Weights of a small transformer language model.
Size: width 192, MLP 768 tanh GELU, 7.02M parameters.
Training: a variant of Adam for these matrices, 335M tokens, 5378 steps.
MLP neurons of a small language model. Each row is named by its layer, matrix (down: output weights) and neuron, and shows model dimensions 0-191. Each number is 500 + 50 x the weight over its row's rms, rounded and kept within 0 to 999. Numbers have three digits each.
A block is one neuron, or neurons of one layer that tend to fire together. After each block is what it responds to, as a language model described it from the Wikipedia text at the highest values.

L12.down57:421474425491579451510515470567581491542429508480475453467505536518457526489443522543552541453427452562497570533506479546563442456508499502522537496506500488514469460506466543465531545423519414580540442469463456538501588627458454520542465532546450461498570493379538520507544507584475554441504770457471541540516388465556396417515505500491446541542494477488462488489475518474504443502543537551591508461510464444497485458612544464478509515553502496534519549502461480471523484498464426491533522447515569558640499445454496528436538524353467432558519536552435497490454500514472507475
L12.down85:515577539560486559540552498565509492486480495491566463405464467511585495551448484382509336430606531397560539461529493559534518524567456545515542473483541449401508493442512502530517412501550511499464438490515484487528503476495537473510521512495426444439457465461538529506463456527594511489535556458546443413624541484446506501485542541531424475533509545495531536515527493415476473472517560485445515571503497512531465464512512499494505486510550528584443483525406516593382552457517486442436434504393436415544620465611505437481394525419509519512511535493502527590535503459491634413
L12.down278:442405549512418596395457530407512557511505501581477521521484465550436491468571512483479682540492490462460509472525452477529534444557485515472504565417500460438542475496552504494420501480550434471548474424505500525506474531417490480483488526540604432477581537453607585568525518565529498567515545496446491461537549513565504424504465558368504534457511541488484453547518461468528564492474506506565541546528438519583535467509547526517447388458529483558495535462521478472526557627465428529539449413458527476432449447486498459457473573485508480438496463516541627516519482336508540557
L12.down614:566491457489535521498598424509568538476494511500508495571522532454451520549542484533481482560466489537536506507538508471442507521403388494520559493596369400542488491435477473489540498492407571505503408468503524568500526518540476456428463527432568484532536514580458493512487458506455482443463435508522557522497502507596469504514488444530445503430549480409476534514476467500424465570645524467467456440509470558448497441508598445512520450561487510395579555426437482460519500550458439550464547482401542519609486518476463541463521484735450599545503550563475495536467526536469519510
Word-initial "t" fragment

L6.down116:460459363509459428533471539611475473430517458463519449484480459374532530441465488459485470503450486392519504465530496602595571525517457544517491494467601501493579473477449474563518515530587495473432545491470495440512453556550469562492468477448500515446529535544496495439541474428574514393512589557465478592533507507505577477516536499410442470478645527417454462588564598542529528582596464566455437539519483525517443486511462546510486384490509420556506477592424433535487507596543439482439499511504566537493483443480540497510548516441479552479477487576441549556449467510437506454
Mid-word Latinate suffix pieces

L3.down34:401492506597517529503441524508518474540546446450448428474516536490465386629477470459543474467494453542481532485511512559510611481535527445492503490596498517440492498487514481511613546452539539552590448526479456491639357526566515496510544499460514448504555520519549515448517541515501529522582511530522478551515510549487590544535543534414585434460627484493535436507570485541458537470522439514567462616454526506542516507434432440482442485479493493575414493524477458521494531488487481500520491516544436451477448378604498424440517491455472530524394444469477511618447476402381524483
L3.down49:602465421442481557464521486462505476596487523506440458557511424486491547559521459551474570529429376468493446538492536564467492542547517538603532517525526516394436551467536456550448514440488515376518440468519494522459469542528396515445525568465503500525489505605462425498493544507478515526471498455489480522455390537528522452503484464559584499548489474497496495458434390465596554544486514468472514512409517422450559511570545458540519522460528476469446533519480522429595575485538431436578452390613626467432496452477472547437579532493514532503575445559484550452569486547452414431
L3.down80:574539487431639575479495522526452474515502575475515420503447554522512515468429485430427435525443481495508536515496511575542432538523544481501552597539537496528460524556455547490425567414522489512503436544487515495544377578502436419491537544435472435506567479533515497512496513525457457542618456587386545533484457501567550486466559551491585533477549526508489472453414483439546487564517552509554558487485436451498539495467379591503503535426410554570432575491489542450600512486466393429563445483604458563430390438560511512436448444530513472500477478496499472513520576532465499493
L3.down95:451450462567512501462562461421435474592529553506485440465480473540438439540481453420466628517489465507542493536497548558538464534583502546529503473520525502393469534499523513536617539359489514437467471545539515526528383569543425449546500557427471442455517507619506493498506507519495519458569485460460502515466482530545525538460452518465607506531483467481590417487451429529534548541488454524545432536403526410505564545515463491527457553450428520575438441447487530507596566473505461422502488552591395561446465397510513501394474572484469563515494457454496510444580461474466420426
L3.down110:497457550619530519500524511493516549543553523427493489498468486470482523516442456467497639554497567460528500506538627469373485474485507501475528472480526460378448574452527520540508527447450557596428521501464510453570517449515429616504571456447464456531457541640521446537529480536491462481463536482387427492477399554510548514411464540460585547515450489543454481496446455502515533544475483516515488530519563480542558545464540551553546530491427446508465549594550532445521574497471413478508436476522492493407531424483590483399505522422616541537516460407484508487614532572512457517
L3.down256:533587474528400542430519581402471516462554585501493414474478486493529636457464493514492475508489480486548506482465512499453446547539564530450503547544569526476495483531503559514479563398514537495521490499546503479540433641497454510521498567421453420539520502518457552468480492514493480436445452550415475485489457525537582601491559549468710487505561461508457501432588526544501522557469474539505502471517458396481497482515393565476526516427480501542470644524444488458562517501498424469487574621522404486530471401516563503562521441459461509475483480473511444445580504440438506471
L3.down293:492444463557461473508530464457442546598465508464434462474497449523452575526513451495517683530509490488466439542531568482405457438551512464484467459555437513410560484479482495481482558443520459427459511481444471445538387523547496620512514566466437475551428483658522555517511501541495532488453502431523379566521439507521535530523487496544561494496470448522554394428489490503489523463472424540560496472459528503472503484513597458520542538499512503571459476555531545433554589555508512477527494549541487539480515389449571482451505573539581474476533467471424567427676431518490441530
L3.down358:495485507570561482551474516534478513529508517475429349439460488516440420561451447441483496479503478507492584536516547622555512532631563471529505492505515494460425516477537477486576527490489484532473452568506551528605333473515440482511497511460466515469557533598509508505478501515493519480648464514514531518498546513528555464460538567452558421458495486548573470468400412562513589523524463521629483551432545493534527491415359526522469563460452507589375443480540505526512510483509480469506523511548469558500475399483542423431484526520474535513389458489498526539589504501448421489
L3.down411:510453482537636480533478523517499466513571543466455402473479477528428415622461494412552532505565521505490576469473529616558503567577482532544574543461498468473414554491488502491600532497453446508481462545496470531561422512512470417543498454500484464447552483576549532488511518509506488540663482527488536523487536501472548483451433494487465459381500519504543455490302471469483514546547480500557491544439534484547539515433404503535398514489417513542389441468505510500485537424471422468538432496582450545486422448513480457417521469532543527521404496503384500528507530540449499555
L3.down418:499498468564510449492492475470449438538607511481537432445497409567470504566410460436541677480553480510513517532431500532378449466525515500458526586519484470429499537454513531526511522451471628544454557529475546521515481486497482578565484479488507434487454545587523489594436474506483490484562459474494500510507479506517552541440517530409574503497423495574564491441484372486506581462503459527582448504504586470462504502436487473580480557466407454551438562504623508522541467524552443457508459449490528526479553424449599425433473468545499499499433470446459516457679513496468441516
L3.down484:519481453488348575463525592472500549476530590454463486502495441434500632497515472512517625525549467496495554438540522518504458526556544567457518488443498467438512494506431462513538499391572451523499507555560505387465427605468396590473518508504453480551537461467470471508481516490467523451455511487479478429542460553628559553486528524382597558474571564547493501572433503514460460572441386526530497509529419481527515502518514584522447534463555412448455542504449389510447524498578453507474502554512435507481435538591506498524581470487488530526505433422514524442484489481405446534
L3.down496:576477503488446523530499573508449483483604548505451435481542433395466606513477502462525616483540498439499560476537537569480489493599512561464511550462466485446454533487481496500517511432516509538487497556517510521549398506538399452523518549505474519466449526538454454498465453506475491471546476520468508455500487534674631476438509515424579444429534516512468505494423448535518486579508394552590489486509464395514529537464441554535442610426440466546394537452533516441522523426609375566484522598489471494468484517526527531426569423454509521517454433449521502478594531540470431519
L3.down526:552499516569373483498510451479473475533625531499495432466426435462509597540498541435485605448570461490508458450435455534458470576527500545557499559555553496483476541406488591520542396447485510477492461571465474550477510612490433483561515501502518442469512484594516427507476470543509505487493402492440423476447532456499526517437498558506623542425508439541479512580485429497504450496535458501497557532503478464371503496445471518524477527447418470477515512537528512432543547487474496431496628625466466463461594396515598478449578443410533455450494536457477444502522530541591455541
L3.down595:527487508576502515465497491494496418506611534501509400453519445544456533565438477381559660474510471515523524447472494575353358450524484544501533593531515551428514528463492558444490527429537544511444479444554494499483441575572444467569474541443531409471455461507477487542461483531498513536542486451481477552538445532511507509417499534489554478436520500485494491479463383428493551482503515501598439593430566441462561534507481489525490516450375487562473587543545479444575532507552367486496458501499567524475541455499487482499487479520466483538467458460413563532641537549463437522
L3.down635:480468442480457520455514553434443422560577532554495394474530404547491601534467493433538586496546466524566483487424499565451438516567542477454522567567597453418488530490488559546406547347528543432508506490500515547473456635499424465583487555460456464483513516505472467505471547520457511492564511473484458517472495556530543493456486552456666477465502471540533471483453405422529556543468489510557441536413458504388545493509449486554472564478386524550484555467511447471586474492560383447550583537574413480465524425515510484438514509514490529496502473506488531446525513503476447427
L3.down696:471540523464549536541496483629616454479433482506435510423509505455513492515507539471448529460486458485454492432468508455520426468498510496500524537551521454503445508581501471502404427542594476579514445511462523457538492467458586424562535538539484501572451501469523509417476510543459548489507449626524454564472517501484507459596549478553453578442541551523499488494539506583509604488472467497437580450545429520573372465383481470590473417554562444470557534410547511471452530558567556526479455359455615487602489556551454454530494487538558571468527466494481429447459487421534467492
Mid-word subword fragments

L3.down20:457567439570486517527534518492390507559450497507459512405531449397477566465482480504463695522514444542529531555554498530521550576523482460549485466536589540468412539454493523493534555457480436445517530522442447476423553468545388569518578532520440517531501487577471447517562507467525557477416426433483477501483435523539554587440449514531602473473470506534544449484615527538518428546492455492434552495553507403450567430472605461493512579530512503423486482512453526438580595452504518493486540503487490487464514473497514423434605476502524508419494575474422525423582528476506450438
L3.down53:528574488518460559490476451506433436545467473509437559367449487416566506458552517441423614457446478460490514473547461437422517393562539485441481543500532533458534565529471504498515484412501501502501518582470485528475580488520607500410518482554527549420554458512453466561516519518494548522441391507531393437503543488552629485440499527527516583527549524567475473464502605517443484481436513513608541517396482505468507514491527537532501631463505522645529432475529476441479538436564486525498500504518428449510500499538449484389475536470560595367490530511539515459515533503550453535
L3.down78:482445550533530470498481415522521516505465480451536429384508501519457522598508509466515460500492419457547601597478460529541471500448497489504468476515520506481531590536577492477527462561522468598494520525447535488531497440437477407576509489541491533449544525411478419518508501446606535498435582458487509543511538422619534503430450557514509493507585465490539624461570484458466450460437530464511463613507458431547500543453541472475494501486500537428472524533589418436472371441494505454526584600484451472582433491474618378503476591491428554495507540424515502516590565542555478494
L3.down96:498499438533517486538484477485575512549475467506500479364523547487504578628538445489490588491505454562478508550502550558474425374521440499594425474529590514426538546518525515494560519508579498457478458509492491444527520479489427465507501465545440530513469563499512494541559491425452539512567518470504512455562562449563600615458555553487575522457584566463564554464616522430496479403405474420542526589429503524505461545408475428514500461455572554502512501538585521537421430496422585456592533522414503496509513470422509462514542434539495506468509424433439473473533566532407521477
L3.down109:522538437419420433533444536596483471484546528475487496444476458512491473494514470481578700476463526627431615466434523538461451539486537434476508510550497526494533474565448520503476481441532545516459533549527563510550456563562480466498632539514563557545473386637442473520481569451499574461485370492507396566467478511502513576438438558567485478518495502461545571485548533537495559519544482528538443448486504494501442488516559488503489482480430565599448569512510548424564463433504512499444453544423541533514524498459505404461499542472443507518480512430442558456569539480545493583
L3.down118:547443420542456536491461423593506443534569518562471470417474443442486515519500544481535645467539530587481571503542458480448514412484559428523548524506555467370509502508578510429481477523525474516487521480517522527510481446466499540455550426560502468462581485567423473467452556486535499573547444508470499427568449552523489486507429623515490491520448451508379617480451476513451513513525479479494424496516549485447423581554429621538535549452395500593477532466444482507476429532500490538538467516413593572500473450422535431395528502447472432503455425424478461515575505550484475484
L3.down193:627468506509474441530509507599561570607512502489551480467495477501491414459563517475512497380513533461526620594419441555504480487537542518450468464555457540454441552523490410449483465410384574482482496618451522549439519487485528482484512597478505555494465495555524488472473444465436583547484484477514564524481487414499529490505513530451382551564539428457497523538351440377466571405453467536435471546427537490547471551474498435462449530526499550523468469524502530503557493427440607551441589475478557488586517433404537461492484551532490521512485512524542486517490503504480552555
L3.down298:443479513543416489546495503562466538463404574468528513487513483463478461562406549539443563465434555583489440471534517431478616458518536536454506496523449544420482470505532422585522537520538474500536548404555431418482528522488488571457443466550555436458531508545528350556489480551503527478483545423447395454496527527598533539485502509461544547467576516584594472466476519571515448569493427542468539523467479557492546502489557471525458470514578441480397522480495505507413523542525482442604513414531527485468478428615602501470573558427586499431516497362519504456450548523478496523
L3.down325:512582521559460445448449498514482505428458573495499526414470541453422473470459524510518730439420487542457517457470455456473486536470518499467465537483515569490552539454470488489551528418492459497471484436491452463560553512567442439448498501498595526467466494477509467498537421466522584499493387480447414553501517425517514549482512564576630551533575449549508595571453516558541406509577534537513432483510547525520586505491563512579503521496429460485454574499467439468448488417547558454512521495509440398437512422484527463524544537471456461566509598457540561573490522534590575517
L3.down416:518386498554504512565445463485461422555457470554411462350392485537579552451516582462468522528586463544560544522469537461376445558385530465519621503528564532436488461492534536434455474600549457580496571497479403491474454496511491494469530506515517460471419392509483509537499491442455467530598480573543524527491523441550565503503497511506496599459521491524629534488475421345444437496496513494512471506472471572473427459468462478589439486503575552522506558522518517518492574495487480609591476479516497531490496572499565524509547489429552565457482521477487502500561513516558492506
L3.down419:546569442553406535512467522516468503493472523446458455429506472366490467501521487461480704526425447522491581473506500497518482551508515552547502529456606469440505535512489479536494495431457387470521394503482558458420533614494411572533661455597481595489530444585454459520469504520492556451480466490475463472531476565579554564456456509497497520488500549557497608501473495516435509515552485510566470509533558516480557433512543517582531626474464513519483503505483444467487466436551457483522513516504507491482534458491487463495531606497520426512501502446506401484585521480517339462
L3.down440:548569369428417488477490457472463503576558506488491507467413475529508528406456487402452541521530495534493463471481539545465439416589577541480476633465567471540528433565452574504450467443427514543509460541467531575412519481533534571496552445527529510417546434580468455520478527553439410433522459434528532449613570431490583506499512506493565543489481468491420521446510540419501531466468587594580468482470479440504600495525538503483521577424387473528513523482456533545484523500614410532522478555518471554573489483550482427438479504489484422474564543573499538497547524535520433523
L3.down460:485501413558434464475522476535491603454486612519438453456580465459460534575519450402576719507557515543466525437543529481450480408470420533489551580496451545428480513426593515552481511429515559546509468500460478468430464555497510495428509486526575572499537481592494451586507499501493555518573499439414404517457484480589581490407449523488551516445460567491494560432441475444446517553532448544560429510541537419525543495558506542583505485527468451507448521496512419466470500558548454466485494492501466518437487483506463417483462521502524500524413508391501567501575453481488490565
L3.down650:554565521524482570514513389540533398492451444522480488422461532527421578483466509546459357423516505479663564498519464530547531367467459408571519488531534484436533571620469512447555494490552490621443467500437517501481518445437557504524520487498469559527483473408428481500471543491562514494512492531429504477378583454563525489563545580529455538457529460512545549498466485444462540491487459533542487535540491451528462532480515494593459517511515567506447454421569481496465406444463485483449500495371501516594416501548589457513455477408438547472560443465477512498507550475448522501
L3.down683:561500523475350514463445506529463467455473549489415456509475471521483479502502545443579659491417506540459595506462491534531474484532524430532447535513466570544558450526492461533548516449524562521450434452471568538513438557509499502440592539548544566555524457576509513495417438443499518380458459489472415516523508439440466504494504666487522523636519522463546617496423530460518561491493436622503390418457521471474452472493558483493555456512483479468464541476509452514555463397575485441452524582523479540423488444490571508480559536448443531520469483395543497480490499480547521517
L3.down684:452515535526485451444464492456448450533483471575467525487500485527482506470494484442438606512452505586528591512494442463516523415536448396432474615506516487384533535538497582519431539319523551440489508522480481558559419547508457477509569557446487510474527404614505512523472483485460585465491394497411372476468524491479500589429502534528547464500494568492452546480542456479558549437515542552521465433542529526472548513543494515519490390435469515603532499558498444433542491460526452505471491624487462541472549389503514538508455455501448460480399592475554561557543482442511529480
Mid-word subword fragments

L6.down48:497551491429481521521527549445507522488461452530474468607544471509509500457497433496477550562558515439053446466539578524509486552533498547512510561478480503588424518527562524463415499438480502535460451474444525534494516430492437460511481542429529493540497504498457461490532476514474548491490497482506509505624488511483555521509494454522522532470497502518496467544544482518453497528514498510450451466445524477471593489495520457472467541478515517504481541509474484541505598495525551513486476500537451502424496507507424415508549482552482403505518449568511483481461503499503507529
Mid-word continuation pieces

L12.down100:450507561417504500504528536520548546502521419482515458453487537460408557466562489507468493547542525523485475433493583461569535463532541488480533438523493403457570490585501473369507589433580527497475503501477499483530514477584598488512518484432402526543544447523488503545453467589412434487616424414565525506547470497523561558438569373552483492487555511409464446502506536494428507457528440457526554570578417549564545466545495551442511625585405554536537544574462506456558431570499480496525482486468523458458478442433482434454455578516423466522475517487558473510488464528568395485
L12.down530:528558501536586522438429433451444569500482508516603533482420443546559432543498427506428519492407558486469482519480552498457523445434563544417484391495483470525582512520468493431557547593506443599498485417433514520512535492521500460552536443550506572464429519501540498502550460521541502519556536546537515509527462477494498487505434572502531441487549476462476545502469447431524530417556520543457493425480511415532391509396502550463498593419514534454566545511519453533493517428353540488523529500497494517485550433474527568514641512389631419466441589566545482584454521455485486508
L12.down551:484470540545431398417512472497452535522465539504439527530581530553433422581502501522516498547534499586472487537559533436436459544491484578408422512535500513525572472442518546411559485581586519507527412480487507482481315470489510546517472531521474488422436488478565504446443545445548553561488452513507560531486486563496469489594516494482491519435389499495457467504495595499475536544459444425553480551529483409492504500491548531544547471472433498558476525479365511476495504557499464514459498505571589509479562382486539472565558649398551437599444537534506422489573510505455534471
L12.down646:542484521581393497599503505403408455521519489502464519530531493506488460515559534407530526444493537536543514499578488494467535392497464548561465520468450555399562506508520433503603484451578611551554479492431529471491457470458474568524561488506469523496421445499515607514489525425430572543502617520512474410516478484436540493450516513501551423535348479508460468538459529435499533506510525486605491421498586474408527491516526585618473446512521490494503520424545537554526505502524449458487588456530459553504576506535393484497481576597515448552558474470421497396523544543430491546
Mid-word vowel-consonant pieces

L12.down168:514635461466456495516460491496361408608397521587512470538495491438490532595582555448566498513465492411500464504516525474495519482498519501535538445539496408512491548486470594477574409455510581473503568477485490469540463461469545514523537503520509570463508487545486543502437538475485473561411425451480445520599507470445494521388507498581567514481474546441538479576358462596475595574443552498561422539473507485525545475436549438490474510461542464472504399509436533484548492507459530481489458501505482496547565438444423555527445495551502550452509546467496523505669597442483532532
L12.down169:607523556571545484515504558526500452453496483499623474382544526444547472443542488488501445478482558459505514514483522555455380524536505446525537468475457529541464442603548516491620468560454512529503474399521493480579515526481421567511464573483507479548466479420505504578403585526527453556488475476559496499487445493495563485496586448459443514558494433422553467396491454485570464524550450521495570528486490564565610494508512396491554464505589561463444538522573506474485473423415552470639444446498548535551462488427508500415440441409538530533498535514525461514411500510456573420
L12.down424:456540456513526512523486500533545618459494563467462538515494516443447520390569497494540553475346428409553512491462486445545450500537503511497513433460502508535496494488510516548488466536453538517546641523466464528441580510516551533528406496581595434494541484528474347499465431534409513521506642486459428407444463547577462480508501497524558456496531452592498440446428526498451501496488582530476465493498462553456435477516599485541578583489586540422447476503605473552585495461502484537527457551549591462543419494532492569530408532484474451480438522508427511446483526511548549528
L12.down627:558450559528552562482400479504517446464609561580466501448495476482420512457517555496442537496496602534587499577542510449411416601470447499448550447473421526564486585511471460481487511558499593475458578540609463508468454440490450486468465468473462525458526522558452434485567437509567582577471428543450458553550491486480513422588517527535526452464597543439389546447467494556476441579539524493496408529432454494488492534460548623456485501551562501517502463513519558505545522441525474520519408461505511437523504494515547566443451448502535514407450450523423538422556532566587499569
Mid-word fragment tokens

L3.down146:488489523471592496564502488437469406558509461493497504428501552458537538480428516457569655425561457500506494516452461526449517523573571427552564567559536442397490450491514524563528434441520558593451393473522494590581447516517550480592564483530451459496455590534490534418476469482489486545586388526526499493498551496511592406512476500484554426517484522570491459469503411548506525459569486488551431490452521537545519480453571467522374526468489480559503521464575508495442537499423606404527512515514608508515525532542488406495397519451525467558518512461550489443451537526457441432
L3.down263:400514426516470451494609536515474579481430461450578590449484474409502383455503455566508581533522497564501481420498520512541498585502366441506526507528450463539484504555437464459547444547478508501509479533534449430469508519582473507564471557528517526504422576482408533442528546533460519464478501499449436521485629476579443497496432577389579528495593594457555520408494449563532485600523425520459474480499510467494480432488494495503474453476515440483552504513559495508496491570464584448455538513538548484495429431544578409523575576482534527479397491502390486543405510486501526564
L3.down268:433440476480456391506478535501546474501483518467510489547544445573483571527496574482403427545459398521459516434596522508538508525438454478548563429588478497495534499433455417472451579580540553507478487481547532450501492430584488420508479496481580446567519532609520449482519535536515447534368445545489501515481522424495551484505530522537503546502459561542464493388426479567432525542529495551407353532502494632373514520479505477537496440538529538512535406401524522579561549433430494485476552502509469460547510492501432486449497525588435514481480422433504512469469490497576595496
L3.down281:519482531460597437510477480464619467525524493450463586501551427572468481431481551483531499471446458498481497517549420433503442565503537528557619507474453449541570563469511459574518515555499436580425453534497561590467536568571498440577506460520471460509567544552560444415487462480551476534541414527562501466521541495496582525553499539458376488500405520553540432398481375492542557550514578459419526556582448506558431443474524409525478466527529546460545428479518477506505520542466601422489517481408538510576492455485550498421494539460517554497394535508548474481426433461546468533
L3.down300:461471426509492418485564431498579423512532436463515649447446487518562516457448520493490572487434500513531482493556456478529639539540467486525536512627588523428489463458478491399461530513555527455461499485466506485452480429545532478551531555632507508523538479592540533370480501494513503478464481500442497546493465434483560464571526544493470501522528533578463435480390493476522481485492502547541560523465503601489449477482541465606434434491452519459479509496522524490565471464493389569491525427442591522487463444439453518403508602514443491504484407514606427491403463506502467617
L3.down316:473466381482559501485455492534469553498446566579518474544552461537522517581480498537411505565430479510531512515528540543469480437476461560448471516486432537551510527470511511450480595548564491463516604550516478533512458520536531485613517524511546504510535450534519549474592635495506457470444458546452542504523524382502589450531486540571507528367480425550585494437402464474377433566520444535396423572556482466378512536474473533480382498557498518496502437459506530531553531460413477542510507471452414470519534452438530468484626499625470477487556465472555457484488471509545535473
L3.down353:482479563451541486625447482431537544511480433426519579500516496532479497507485557530587554540614396488484462429376514528440476485584557520425469548465597456459496500505476585534478401464524554490362480518472552494590419526552573489430500513513474476551510574498496441436529515479480525536518471563473452434502628515532563588588494530474356424490497496501576493588551465597521520448503470572554548480500505481457506538447473500524392562471553471556433525441501430468513540577487534460537472528435428516489522503474458445548476498500521500518456516420483510510574552438433479458
L3.down365:572513466478554507522495501497483472611586456451538446509496464447511554531498498501537638489490530545529454496455496506459445461526546557472366552593469565430554541428423430440501561428556487493468489521567501472449561569583390515589478568492574374454442517516452443509461504457472446453419492513490460531488413511495460509463464549461579495469524476444510515552419457468484457543510477505539500483408542567422566502528577460476487538587455488443482582483481488469594544491664506521509516405572558457537556454555483530512552528505534548498561419534478541492410578529520439494
L3.down451:571518461541493515493551516554519497444486539514511499418402554562530448535501492511477284473389475587482604485529440496464478474428522440429560466524483492437520487648461469467488547455518450491436499521513495445483498515443543498459593521563498572502494411393495505471518534507555516564486498565536522568411460577526480542560479499501431534505565513538475543463460532477514445494519470562440473510494497532472487497505502570517571466523567547466504467414514492500510417475446506574491433478509558530737449498497487476436517597565464562510475523504521486567382525492477514510
L3.down455:487546578556482517481478550586442565497526526547618536574552473476484470559499445539468565478445428498541461558448458536415529455603507577478476520407473475509488473522522590452590564503505410495428518537511385438487426507457480500488496426438531468409513486510470480461509526517485480499590582497480525498491435602475417526480437500516531443442510514482571536574499467505550461584585474490481517489508506418562517383645514473394491410540529488391436524522446513442496528556483452553501491519535430557367498548476486505491500612444560476593433514504559548498504515511517505447
L3.down473:446497545433554401538441473497563533529519503427524582481557389608465493484490523473515553515503383456490493499517468460535448571533469503570580537476476491558559595511522447550487524606514462538485506549487548548483517575588493414579519507516531471476539577583540431419488518456490555543454470525555458472517489474496576516524522525447429522519438508562595474379425416502438540533489568526387440601568495528542416474471526438514440471492530520483586440402521483538469521507445544471521517448401487516541507433458585505416559509496498554491378468414517457509458467457572453494
L3.down493:485595453434513429506489498510452512544563488431575552439538415509481456520631507516562603493486469433550533465547458484476479611586396541502594601470404503559517498417543476470465418506421451438464462488446524469537486523475513412527489571560497561524496521530452476400515524527523588478452561459475505491540548519621576576503423590506486492461506515527546525358411536447507431567497522490534476506560563570439466449507570461507506526485538495532523580538554401463509519509577532450465504552501585520450432473466582487431460536448523476492414519438540540528516471468487486474
L3.down608:561409444461473500421478450540488570481546581538579434512499459494487510575591471501527426471417466497497408525541537585468548484492454513443519537463338428424634515460488523454544527513536445456532456546444435447496536549455428404418477537532567543496413500569509494494459531473524475463551539526412520525486501513520538534510421514523513499465576571548478461503520481474549439543452487529570521535615400453490539503516615520508548440556558508601521492601501517434476570530477516474515469605509464457381543535488487485528470467455567418533497500411535508512428457488587492457
L3.down668:565484550534527507533564509412513525469483602505500472489509428455417602499441531450480532466499441548489593563363489535527569512539468436479536505429579439435487552510457492503386490445444567456524477507520518499610399558445549487567475512491560555468508474453518514459468568530503504499535518480480538489516529490580460485508515506576510536422407314499506509511493497501484541451611482504531551487509404548561513440566456571442504537492439508504418432509487478597594483555516512535494500557390423559472631541483456445518415454505550507506440456528474521403499478511514539555
L3.down713:591515533521438491494472492677481521457438479450522493555448464537453476539513425491498510438420488500536506606465479492446548498434451580431464510396472517494498573477429451488480536480488440442539429514534477541511559482509550546493572518497570485434519438465558509540484497553532514524516435543485558489521575422461427452542498513574482643379523488631421480520442442412541496486518457485472424560528464451465425454503573491416481517580519569492542484534513527451529511360496510573496526597406515461548478442499510503458557548519527482423544580524503483532533579577554560462
L3.down727:567532619400547496578586506449566544464514479485461493520446457343524555479514610444467546487468506468484538480437530527504474532476571533493497588412533460448497521523614450509411368492494489552510471491498483513488477492491473467452500482494479423390458481467521492591556492418550535506467485479525526407510480561569528466496528571492560453479540546429462574554566496454425524561459488542586585560553394477576518476559522497521508509494492429512470467568487475566494481539494613590452422422510480519513461547592501472457526410461533496577435437464433555449482438528453542524
Section and sentence boundaries